MLP neurons of a small language model. Each row is named by its layer, matrix (up: input weights) and neuron, and shows model dimensions 128-223. Each number is 128 + 24 x the weight over its row's rms, rounded and kept within 0 to 255. Numbers have three digits each.
A block is one neuron, or neurons of one layer that tend to fire together. After each block is what it responds to, as a language model described it from the Wikipedia text at the highest values.

L5.up69:139076138125153177120104149111136152137113149065162113133144133137156134133163158110176148143105116119078130105164085079164111103152153099166100141165147110099113094127135171119185141147159143127102132107130174157091145170143131116098121101119148114106109122149155110120132146126120154113
L5.up77:131118165076149130153100158092163131127134147102141123135127121143120148124138164136134100183122086168122110151103120097142123099154128119139123122132098128157130141096112121108171131098098123119135090137178145152156137093124139112139155108120130171145146086098125061124139139161130155104
L5.up164:159130142118171151120111108110141135123161132139138145141123128144149144070149110165156122143123144140170140092142147138145135114150130138135105141134114112127141142115154131126176146099113172148139113142141162143116118118125093132101122139111117077126133114146152095080160108111096116107
L5.up253:110153137081112162133132146158127102099133118131124102116116086147157150089138126116138108118124111121164126148131130094120141157106151165165102107111157111117128156151129182087114109139097130160135073119133173115131118162079162123106147092068118119158094129125123126155118111091105165119
L5.up306:114118140136164160136147084070151122114117127154104105113127078111156157111135134130113180109109112129111122127132110111181129105152110125123141130136123095117107131119129113096131116127155128133097098134190147134150102139151133132144124105114085143107123132141107135134100086164081137154
L5.up321:120157126106125146155138097121091139111147166076154096129099112151132110088131122111133122130160073170134134130149097108100172106139121096145096117126102113118121135115120143092181118137143151170142146130132180162125134093080106134117143108128136118149165140127148117121131132151087154129
L5.up395:117149153112082158167136115108082119127117141112135064144120165098123170108173128123102148163142100150133131139109088090091130140107107132180155154114123094118119118135145133106135157066122130124124089139158141136145132134124129130117125106124105171148174108147060114078096110150136086138
L5.up409:116138159176148143138138117132131126129159139133154123138120141155081146082139089167133118171117159120152131130116115158121123122112151115133110142099119069101131120071166110105163173082108149134150120119135134158124154139134091113142157097095084111139115079191164147096131132119110129099
L5.up418:182140136169180134165158124097131119159154144140116126145119086058133185146165091107148139133109112118139180090135079099153132124131121128159119117138135127131107142133117168108147170127135137184157152087155160124133154130113135094119134079109127125105117161117088101087168143143170190107
L5.up710:111138114180101150128160148108162137166120111113112096152144136092127145134156136120104143124105120091103129118129105086185137138149081138121117128158099100135137094132144132137131111108121105170093102119162150146137170132091105147089151123120166134130114109122121121120113085146138133107
L5.up735:182127129100136142160157094138088124147103124146137106143118071132119161095128143133160118169151132165118131106148110102176124127127109123129108097116115115118157114120144157131147126155084129154122123153156111168145120136098114118115118114147138110125151167110153111127125140136112142125
L5.up939:130100117140115106090132135127110133083119116116114065120171100106127191123134123163152107139094119100126125092160095115161147100098105126125117136115121118123121164078099140065170108109119167141078084150131161147129144125106112117122165129162097115113090147160114147086126120171109112129
L5.up994:109152114154161137132117135096136098121127141090103114126167098110148168122161115113178137167083115109123110090144084081143115131119106125141083107162127104119071146148133156154155136147099102138129128103112155147126144171118176098087145111127153150125138155144107121149136134171154157109
L5.up1118:155111149147157158102147111100135115079114109114154111158112087151165133127161118119149113143114134161132122143119082111150098100060132116148156099077105073130130130082102157132157108123144141161107102157164135136098118101124121105120154150113150129119110164135153132141160158101126127150
L5.up1188:120158154132131194138142134130111159118117138096111127128130080137153173107138147132121098190111116130164083142141134162185125145145131154139096104090152141096111105131156133124121147126097132139087118164177125182170124118152105115130112125110123152096151110157140148136121106120142108145
L5.up1288:094115190131108146142131126084146108119128155112149095116139073112131185120132078132171145137139128156127095086163112132140117161142141159161117155118149101146149112104118120100146156125099107145145134161176140111137123111174127114133162125107116128138149110116130111079128083121134136123
Description: Partial byte pieces of CJK characters in parenthetical native-script names (Japanese Suzuki names), plus inner fragments of long words like co-ch-lear, Br-igh-am.

L5.up92:084082120160136141162134126163118160088136136084146116125146123138128122144148142182128100144151145141156112119096141133105104093134095097128132112147103091139151166170087105169129123140099146119146154087127102136137159151143120130146110123081101140122116130118134124138149126157128127141
L5.up96:118115115126180194138105114114091097129137177116127117147111120143149128092150096129151143152112122121138138151115161105130087162137138147118138147125128113116088147155141146119114154134157138138159168112131126168108134149125141111111158142116099125074108116149120149105133145144144158108
L5.up291:157096152122162117157131138145156091143172151126135090141147113104136113128125123154153100135099125108126129131103103110146121147158096095122089104164145128119102133132117113103147160139089136160146076110126181134168107177137092151120156126139090135119109092144121128139160120139158141159
L5.up488:108072105132155149137132087157121110124133166117105063083125113116153126160103159167149163143110166116090151141106098070152160157154146095096129133177141159090100125119116090120096104111082112157205149075146170129145142130148152131115150103109072152095112128133117102075153097130144127127
L5.up646:117095143097110105171124132119119111116128166119127084074123114127088145129147106178126135128124154091109104155114165110115119128131152096099131154165128094129111138133103102101167089128106147110162084139118179165139120129132109114170099098119091161106146109176163120105173069107124129118
L5.up723:128108121137138101154124073102127143151137113121116110114104083118087117158129150134143150113129158085108097135088122122147125135125160141074140078169130129086100107103108103109134146138106099164135103104110200127179147153100081127106149125112120147112107137135126077111149091083158098134
L5.up819:133079098132162125167136132120126128137095134149096132104109110149123115138113134120129101130115156096127130115114137102083102124137112118150168120177136144112085121131075127123136119139084141108152091125124146121107147168095129100130110133113065118108124093110101150111149105124103131141
L5.up820:144100145136145140123144098141119133130135158155133098095134123129070116114134168131121145132117154116111109130116131121125159133085104135125114105120142128124138117109159161135183134111087168159099163106145113137119139174088117131138105100129152093122095135104125121102124121116100140124
L5.up888:143109131167133089112131095130107081113151101100159068154163134089153143144115171136137137113098154075085104109147108120185111130137129112109094113133132136118145152145151168119094124109134120159167134069133150159153126147126095120134152091143108157137129149141114139102133116119166144160
L5.up909:112072136135108119123103072115120120148130123136118073131128072093118100132132158133133104116133116087104113156088142091149132112148152119115150113160131133107089127139126138111089162130108100144204098131089163126150141180090106111130138137092117161114078123122121108101169125078165099146
L5.up1006:130081118116142140131105110119115113150151169098163096128098165117136138127077138139136138181149092092121117175136102126185088170076117115148147140162124110156108149101109127112150141150111144129113128132119147125138107074086159095167121137151087154080106143102162119133131123124133142124
L5.up1017:123136137140115098128103145136128179135133149129117108151115117090075109110123099121138139121114159077116098161139138080146137150162098143166148125175103124102132199161163135079090146117104120124129098105149140119177113159134114147133128170108120141128086095139123121152181124168153111145
L5.up1044:150082118128151099130121086118105141154143129118114121129122087111142113127119138113130103114120155095088133144099121101150129133140163110118146111183132170121085135148140103099077165125084100141191109133104173114159128149106119104120135115131110160060089120120126101078158102085161102123
L5.up1150:131119110131137118145146138109133143126140158128125129099147097133118115165117139162117135100120182088116083152074144108124138123107129118099147148184140124165095109132114126119128076143092142134142065135161162113121131115112091153114132109116117127085140174110089099118139099124120124113
L5.up1203:124127165114142128140126098121108116133145127079131087141127121133137127140135143164114152137156124128122110182081142144135109134128166071138104127132138114108061104102089140135135150115121171187097130104109141124181125135097104130133136130124083126132060131133111120093141113080162116125
L5.up1306:138120152129116148135130104137155113144126069080124086119104112142136131133174121129099144136141107091094129142108138103155145109149149147099100114156134121097113160120144140113158163101125120140159119145124142133146162172100083145125162097080134095120132101103114117123136093121122121109
Description: The last token of a clause's subject just before its verb, such as surname endings (Dev-ine, Seed-man), pronouns he/she, or relative that/which.

L4.up182:173146081120132121160139152101092132142182106103090131115117084111141126140166140127151106152111138148116148120119110131100163161157120138127128148150094105136142128114076113138172142097125149137167141131078167132146134128114071102128133126131128101121114157132099124119172120096148141159
L4.up261:135120137147131147125112153128153113128140124112146118078099129092155148180111065116151137130164093100141143105149147147142125141130103101089104071109148104148125171104143130129172109106093163200130132149126140133130141090104159138134154119122151100084104128130156089091132102140142107148
L4.up479:128108133104122156150120156126114137153157153131158063136158128098142108165129123130099112163122118087130134106147140151130132131167127098114162110176149147090104093118079138130137121074126127151138148115112151109116176121112148119172130159115145097134082130086108147083156126145151117145
L4.up870:146110151124133145140131123121119108149124095111130117116126072111134136136129159140138143131156147137113120107129089098163113146141113129112122128136151118121131105145081107131119148134154137167148141110132124092122122101098123115134109092103148134156115075138116152146161115098120155120
Description: Word-piece fragments at the start or middle of split words, mostly foreign personal and place names in credits, cast lists and tables (Hadi, Sargam, Vyas), plus some English words (rejoined, restructured).

L3.up275:101132127130156126181132105162139119127135160100153115125119090113140125118130126118158136138102114153147123158155116150126158103087122111120138111122157112130100161121124133154135139136119178095143129101126136090161135171074157107128100136111128135107074145152112153113180147141157143136
Description: Infinitival "to" after verbs and adjectives that expect an action (try, allowed, enough, possible, decided), plus some "not"/"n't" and "aimed at".

L3.up488:076105142131148139145158086140142175060122103081164088089159092158160145138132113164146158136134137116143129147138112146153111064139117137099120150086103141127095126132151096134138123115093131153154099177196108169112146101097111132118153123090110160151127136170104127110125122117124135101
Description: Word-piece tokens right after a word-initial capital or first letter, mostly in proper names and rare words, such as K-n-ock, C-a-esarian, Ts-ou, S-a-ipan.

L3.up318:151146147094146158122114133172135109120126132140073106108118121133113122126098103138143129155078147151121123148145167092140177149146140101095163151172117144149121122145136103159104136137085172115154135092161126103133173116131152121081132140130156131115112114127165153123129129159098154110
Description: Final word pieces that complete a split adjective or name, such as ant, ive and ate in vibrant, explosive and Mutant, and mid-phrase of or the, often inside quotes or titles.

L4.up446:112117155165148156163118096093107125124128169108102130138108135123128127138119096139129106131093147090098126168087133117110093142152108084142164138149150134165070149175115142119122137131110147155157148137154147132171141109126132091100095099105089152075126143160134144128118126151220097134
L4.up881:148158102140139144115139110124119080132103151125118127127150107154173131116138178148154133158129154128103083168116141104161108117081123102151144130141134140148093109120146174134101089167092132145144155092131155100128163104148127117149142141147096111164125122128154133159120130089154114150
L4.up1117:132127150169129195165113104123121136162164157141138121150151138125098133147101132136139122135131120079126134120120108141111113110129127123131127132138143146126085158139153102129107129114090111097164128141188197101126108112117167109119102122117098154107112137178167098092149146141179121117
L4.up1354:116102132121130173143168152143125128086093156156116082149164116132109147125141103137177070124080122147094172106077115125126133142149073110125122126113101150137076106139109145102092113183127138108151102099143090144129126144090124084121136088155169180131066140089148117134141156114138140167
Description: Final word-piece that completes a proper name, usually a surname and often the sentence subject, e.g. John-son, Cool-idge, McMah-on; also place and acronym names such as Tian-an, NBS-R.

L4.up648:103139160109135131157112104121140116124130154098107131127114118102128106129138127100112130118155098143145135133150128153155104132108070119126131124146143098123061157138099125146159159147106132161155151109124143097157152061081159143140159146110088082166095126102117105118199094114139153148
L4.up848:178142156126119114166127091099148133158124102101116135151147121099128120114118121118098114138140119150097106121107108138120120138112089130107135160125126147108085113117111108111107180126158132119120095144120160164130115145108130128157100117128147137106131135111101114124164072141138094175
L4.up949:097147152156094129094120119159178118121162150111143082096128124128125112112139158135111118143138133157126095105134079120132143135142140114133139128141144130102120130103145148141154121115112163108127147122129183090160145074108125130156131171158157142141134111136152141094130123090112129100
L4.up993:089145144149141125154167080107152135139128165137134128132137102084121132114097125104171106108147151114103121136164118133137132145114126133132117151117111137119109098122145156179129138119120099105131151114136134115137127125092112125157115159117104131095101153149103145112161134075170128132
Description: Fires on words just before a bare verb, mainly infinitive to and not after modals or did/does, as in could not afford, did not say, wish to do.

L5.up15:146122131142165164167111122147106131140151137161126070112096125131152130173103093120147132092106119097101108131099111138118162152116107127106105127078148113138073137123095134143131174108096143125090063192160167152160115116153119122131115099128127150112128133156105123109109076105077117134
L5.up231:159094136148158124147097135124166126113129113150104161116132131156088141173133136166122126144132114125063105152096126154174111082113122172084166122167094131085139154096167118128121103124174142105150096117123099111129147135132133129096144129101161111126133104122130126118123143112157146156
L5.up260:119123172116171124154178164131145092131138064127136113113125089127134121126117152139098092132147102132116099126105079097143106130111095111117143135120118126135143144137114138151154138125133193115105105105111115139142108136136135131087141106087152134100112137143140114134134118112077166158
L5.up282:164109135155123165125157117168162083153129137126103102127169130104122169195125158154146103143101155118122102116114139105146131126131144139134158131173145161135123157129167149095091109096121117115118098089144126162171157145133100121137117114140156138105084127099139113124110098129104133166
L5.up315:089119162128142142098155145141166083098130068116125115113141128129119119171100113123108087129140147126170148131162192098108152066160118150115178158128098116078115107093155152116141125134118130124146113112119107112149120151134153150104156087136136089112128085159111131071134112118130086156
L5.up394:143094170144160123084173162153147116109145103122155093133124154151109097093133136190144107112125126135130127115105096128092105084114104088132114141131142101098110140091063131115127134129148164123084110123091152121155118145143103134114117101133140136108094125117134121068158096136086163131
L5.up416:137160138120153126104087123126161114120126150142135156122130130118111140158138111111146133136115117139096130142125123113141110081140116130134170131139088189062122130106140150177143078144122118100141094123101110138146133111122152087163113136161126139152124125130116130118103101084162099123
L5.up640:118144154139099121136097145159147127102119133123146117160124155123104137120128144121132143153120112134144133092141166104140102133113114162131118169131127100136094135135113161114110119172126134115091110124167110135170125090125133132085161109149120107112119160118099163128076097126112120133
L5.up667:088142136175101175129110155121123085097107097115123112137118137135160139150138112143124118123102144111111123125131148126093121098096155118117137154143099138130109167095134194170138118088108179130168159111125156121142138125141108081102135126153103123141157107155145126122126130113161145128
L5.up762:134132154118157169142134136099131156056107144161137147146145120107129093156133130134137091102099128109119115144172098141117079107084132126163131143122119146083138163131133152127118127141129124123129097125129145147086150105144145115096128104144096101064132095134127116172143161133169181150
L5.up868:101136188153137124141164160119146102082125082101111119147155144132128153136126118149135126131110128118116108146153140139117113104135095166149166204154082124097105150111101166160114156138117166114145110096123117114188135087137142135058165093118073140117129130154121125106109134104176121144
L5.up976:110087213101128124149162112164187095154104129129174098146135135116138169164080127168123140141159114120108122141127110096126141141139138097138142183167145125106131104132126115135141158129130149141134135143120153161118118108124103134096087080127102132129142156143135121111138099104086151135
L5.up982:146079164149124129223151130135141120097123118126134117115159135115134154166103156139141082129132074123123142155135081134138162131117109166089116139115101128147108146148148118135090144150122146112126125118114075135143145129156138129113123120171119158151103107063120126120088159152108125155
L5.up1072:127106128158160129137114111132150101100167152161132135072138137133148134154119110123187103096167119075133103173103063148152135137112080117159125139130111087144113159109156138147089124128121138134145154104138126110177157126159114122132115097146110111094154143166083146168162120151173125128
L5.up1335:147116159132126142105138144161114102095106092110119110094099113155144143122155155154127076132111153107130102101143089120134157103122130138129125130171121122141139108124113189181166102086119156116157124114133133131130118076149135113107107115130154119151147163079122114136161110133086134138
L5.up1346:133094154172123150091149148129098147098120100124113116109140123139109147136124160176144147129096140108149120130099117118114121133094136174132125139155166149128121136117131160181168105101103112113129110117110112155177150141163154133084102091132153168095113127137105121112133090127123152095
Description: Adjectives, ordinals, or word-final pieces completing a modifier after a/the/his and before the head noun, e.g. a new, a great, sizable, truly.

L4.up486:087108193153151098130155112159144134133119134107130127088121109078150121135101145097145125155128146167134121094120128143154113123159143090102165119101090152100125137119126108093134129100159150117126139146111128134096145152151123130146100124134089132146067151182166112114173125145108142125
L4.up587:138122100150118119134161109120122123106142117109104164111133082107120185102151149125145120142154103083152109180141118102115127125117118174085116135099149124108116159149131121126156082119102128132127115130196093157140132134082130113119140128112156150175076142146119105107178136121125125131
L4.up776:157092137133150153143141115086143104146142124148112120144128127106122156156166147146118108129155111114120119152181151151138099126116128112094108132158116152101101142098123133100156144166125101075093121119158119133100146129129142124131171151134136085139120128120119129125129161135156157191
L4.up1379:125148116115124120144101130102143155156134161114123088127152107111143164138132164094171114144125153120161116165140077125159144121130140090107145148110128147111129144133151117134152127132079130095128077124180125134128138127086165105140163124146113147136109171117131139120149130098109120150
Description: Short word-piece tokens right after a word-initial letter, mostly a capital, splitting names and rare words, such as W-al-ter, V-al-entine, C-od-ex, T-el-ugu.

L4.up269:129120159149118156151186108130148102075132106146123180141122103115131156157112117169176125144127177158117092141103151113139130079152095143158147146147128114120122122095159184148103109140131143116117116105139113105135163137116124118087144119135128124098100143158103112109177137104092139191
L4.up752:146098161137168175101156118133174097146150114156115121121139128104114122158167117127156094126126169134124122140133160110114117092111129134097119159145128108138102107113079199169152115117150109094142129127139107145151150141141134093058131135122136143124095113121088142108118140140088109166
L4.up1149:099139184160127115114130162114141130098144132167129110105140149089129133154132088143173103116131162135142103133110133076113111139103085129183116161162100122147052154122128147142159121145144119099145108099121153138143160084122135143089150105131147154128137118147137103170169149117169129136
L4.up1332:131109094159101145094138142154099127086111128122139105140143120091119154170125142148115085126099132162175115139145146100101133108123150130172138155173094125116079159150157171197123108125123157131175088109118112142113175102105139132127143123163139146126123123105078145103119105111136145148
Description: Fires on the token that completes an adjective or modifier after a determiner and before its noun, such as suffixes like -ed, -ous, -ive, -able ("remote-controlled", "mysterious", "attractive"), or "only" and "first".

L3.up814:126127138128136141149141081170115159134119139126118102123099131135130132132118112134151139137107146148108128115094097125129112147121120096122149147144148133136110067146111129144097090116111197105165179079157135121134132148099162133133145151115117169155101128137098125115181107112160143139
Description: Function words that are directly followed by a verb: infinitive "to", relative "that/which/who", and subject pronouns "it/he/they", as in "started to rap", "one that your players", "as if it's".

L5.up132:168124136139110159147135108110144117110140185128109133142138136150140108123147121142127140160134115150139129148150146152136107124148102091147145096121131153142086121105144135141124142128104118159133126136147123124144144111104116111136101128138071137152109160129090119153168083105130126166
L5.up136:118114152094139122124131105117137127129147145086082083135103122131128141102110112130132129145133141140104120151124127121159093132092149119168160130120144123098080105090140139140133169114100136122101123111118168147218110127112115129140150132115099138116105104123096117137174076078144133140
L5.up147:130123132141128207137096132176100117160172133152148098127118122123140146110121102140103138100140102100132138104142098131098039125177105138147108089162128098112088142143121114129095193138124131120138156167141146153155154172097140112140121138137090099087131101128095126140157100141131167144
L5.up196:169106125124116153180111129144130088137148139116133056173102125082133138099100091121092138133139090149131144109143129128141125132126133125115121114123147114107113164101105172115128168144104143174130158133102174120179126109090164088152135118125121095128080107130126128147119086111107108122
L5.up216:152144122127132116159136078164120132085121169088119129149150127102157108109154163126136094135152155086116121203153156171121107122156141139134133135095120145113123173132110152116138138089092167129128098117129119114128164099109122138140141130115102111141101164136151075146138109125116122120
L5.up290:184154136149192119133096104137113098121152186115126110108101124133151117097132113122166149148139104124121127119076127146181112126124138115134112111117170124085101126103095115160155157105149129169146138114123188129161135150085122128168139143100096162165131116164160143162166092107155138102
L5.up334:164144154086163128165112091146133111137131161105134105143167148102170140122111099126140081155167075090087124103120137130108143116101182094155123117107123129158075112072149123118117149146097160117138097114137114130147119109080139137136112131130138101100115125139119115116123088104111094133
L5.up420:146149133130159153118166152113126119127151137133092107132096125118119127104113095131142124147130132146151133118146130118139125123115132122154085144094128113126095111105100161106149156117106134136134152094137152136153121109111123100113164085141088123130111105147125117164147127101132093123
L5.up559:115118185083154136131136090088131141163151144092074130083124061113146130126138159142144111157159103152148109118159113097163153178116137086130145140142114085095100133117119136092107167125096143113101152100192159132175159132077092128141170120114080090161089131103110110139163111099145125153
L5.up650:136122149086150121123107130128104130123115151121110067165115130100161136117113086114124120138130092110174142128152119116145129109119136122120098161124136077109114143126094164107112171143088134161181143104121175148184124112112155133153138113114142149114071097119121102160146064116119105112
L5.up821:139139141159120156146107105081143110121138124152138113152120114114135121106118086115143146135133126129127114144135142097198129079137137129128147098160140140105126142111149131146139174118125153157115126138151188133139146141074112130139131138108118138128117173169095118160173128087159168126
L5.up1050:162139127120164111112124101103116142137141152109140117148113114104147126106114122132151122145165114109105129112138119122117129139084130090114144106168140155129063135124071126119145153120126162148149137151108149139162125123104100108144136130076089146126099161126159113110166137107153162130
L5.up1137:126129154144121099144123144170145127131154155113091128122096131108135121116116118130127129120175136094090088123222130166144099100117100147120131122134116097128141156131153165131145141117095156133123123086131153120172136127110100137110128137134130087114124115169121125128146107087121125146
L5.up1158:152124160127125119123097145131126073135127129136114120116143141084100093157148119132122120124169105129131101111107155119155114147131119141093132142157139168138117164133103143114147167124090142145122178112112172108180137156124127114084129150095103088107105072165162099117122139182153146129
L5.up1298:122115136146126182161134083088145122123103167103106120113128152118136119106175110140116155144120154158094130116094131085154128168116122107120136102156122137101031140114119114147137120119148135154114119126130159163151133115092099109140127124129085165138128142133108100138137073122151113159
L5.up1365:129129134148184142085128089153134138105114117084107119151126113151145109132082169121130119117128147192161123137110073124087115128094134089108130076129153131117064129119098139167098157144136120145090114105136152096153141134104171121139130137090126121127109151119082132136141087120138111125
Description: Tokens right before a bare-infinitive verb: infinitive "to" after sought/asked/allowed, modals (could, can, may), and "not" after could/did/does.

L5.up70:127127170162135130103091114096061156134139144095151110154124095106127107126150109102114162117148106168140124149162084181131117126117151124082093121147107122115128111143129114124176174122135135152141171131097165148158094106127154144153151127180111110159135150169131073133158118152153114132
L5.up131:077134096120158164140084125125122141142134165146164117111141129101088142152131071101120118157171105133143120150140155143149133119115152136135142156153118104118086127134079133159146108134144126117145159147104177144122128115129161151121122158117122126131094117140127094126105131125145142202
L5.up134:113102107154112132111106098174097133087128115087139089111130121130139168101149166180119097075097140091111133102136141102105118135157150083131139123119141113133120095135125126106120155102100148156132166144139111171121120117141095111133133140156130134123117128129148117102133127149127132079
L5.up229:130145142130124157174125106176120139137145171118148135132139068135105146123092079132128146156115115159077126108102175148148131133189142116101155145153127144098102119162127119127078142124163117158178142093155097133101145081136142126137124145121147158160128131117119115096152126105109153130
L5.up316:143129080149144132114124136151106161104127133138140085110154111121115126133126086171153084119136102121095125102124136117129114101133108093116088155115140130148115111109087105162139126108107138117112128120135065127130140099111116104133117061130174123158137121100078098129102082117092150093
L5.up375:156140145120086138133126127115117101090107149098164128143170137135125175145115139143094119162102122172089128129153145112166088088184160110111120132123105144128126134095101206106136139114134124139136106147137132115152156156136127118081107107126088158151103150139149168135113121140096105112
L5.up389:143124170146135162149139113126153160102120101116134102130141129130125185136151101174120154141112134121096101140136086085136138139153130119100108105130096112122131123155088124134166166129105134129110181136152094153127120125109115117117143133164084155154131161152142150049118160109142157124
L5.up489:131110111133161111122157145112135146082121144140125121109144106136116174100145112149168134127099096110118131096145128095154117123151100100139096135135103141123141146111091150118149153148110137132159142061132138139111146121130116104135121111162129195161063151096122085085149135119160138108
L5.up651:124112154150163138140109074144140114148108114124158110127117125113104122121114129134111175133118081098148110117135155146123093150120146138132082133061124108137119126139084129132170162107120164119164123117147135121154107114099131116088111108097111164123122119136099076148137142111156164121
L5.up657:100127154153139113156171142081127107112150115122141120133110125091128151101115066116144131153170143153099123122096137098128141132123127125132138112143118131114149105099118149133194170098150120135166151125149170162160154138116127117072126129086125159118113136104135112086140102141123153140
L5.up739:136127174134148123199103114101080116145163079076131089148152143085175176134165128119144119118147155147124114144065122119123132117164135127109086153126105132129119135115128138151162125117138166120136190119169144108123126110081115122159112126146115108134134142126108121114097122123122140108
L5.up764:181175174123148135128159131111100168150158138126103092148107121127145108149148070139114156141137151162088132125112125104098099139138106136104154167117124126117148132101155159135155116139128178165105093135122133113164134132106077122145190089124154101155126137123136131155147121134130151126
L5.up1089:183119135167103132152124127098113131124130129147118096112165089136150142136111125168149136153066128118117125124135116101165108130138139107131103112121112131147126073150140140124172119135151134135153154088126145112134140080124144122090202110103152093153153135095112113094153091059152119096
L5.up1104:140125134123145150161172122117128131140087167132133113138137111111131149099157078120119161126117122160113128107154087138136128130138141109117125137139131121147076142101088126143143164095179150153089125136134157133135160122129137130118146140113135135119126154141173114152151111100126130145
L5.up1126:142140133090111162160143141124135097090095163133097128155192134103144182116108147158094106141111121081128117128118160164104148107128132125113133138146102098179108143081098118081177111115099192157147114139134150131125144094124128110099124131134128113163149095174090077107102091081128129141
L5.up1256:187110109125142124105142133154119128149145106128135111152135102108128133107142109145111103141131108127103129179104179115094096134152106091111128128124128112111115083125122099089133154089147126120127142129117130149092144143098092125138115128097124115106132136168134182100132152091071134131
Description: Short middle word pieces right after a capitalized first fragment, mostly in foreign proper names like R-iz-k, Q-as-r, N-iz-ami, Pasc-agoula, plus occasional common words.

L3.up433:105127182135144134121142093124129156106130113151111123142151120125117122149131159145128145101146163106126101136139151133102112106153122132128113132128101126107120160126147125149158110141100141123129129125120134115129121048091096133099129151098146088110140167124146141105106146137112147109
Description: Word-piece tokens directly after a single capital letter at the start of a name or word, like S-re-edhar, S-y-rian, F-y-odor; also table pipes after a letter.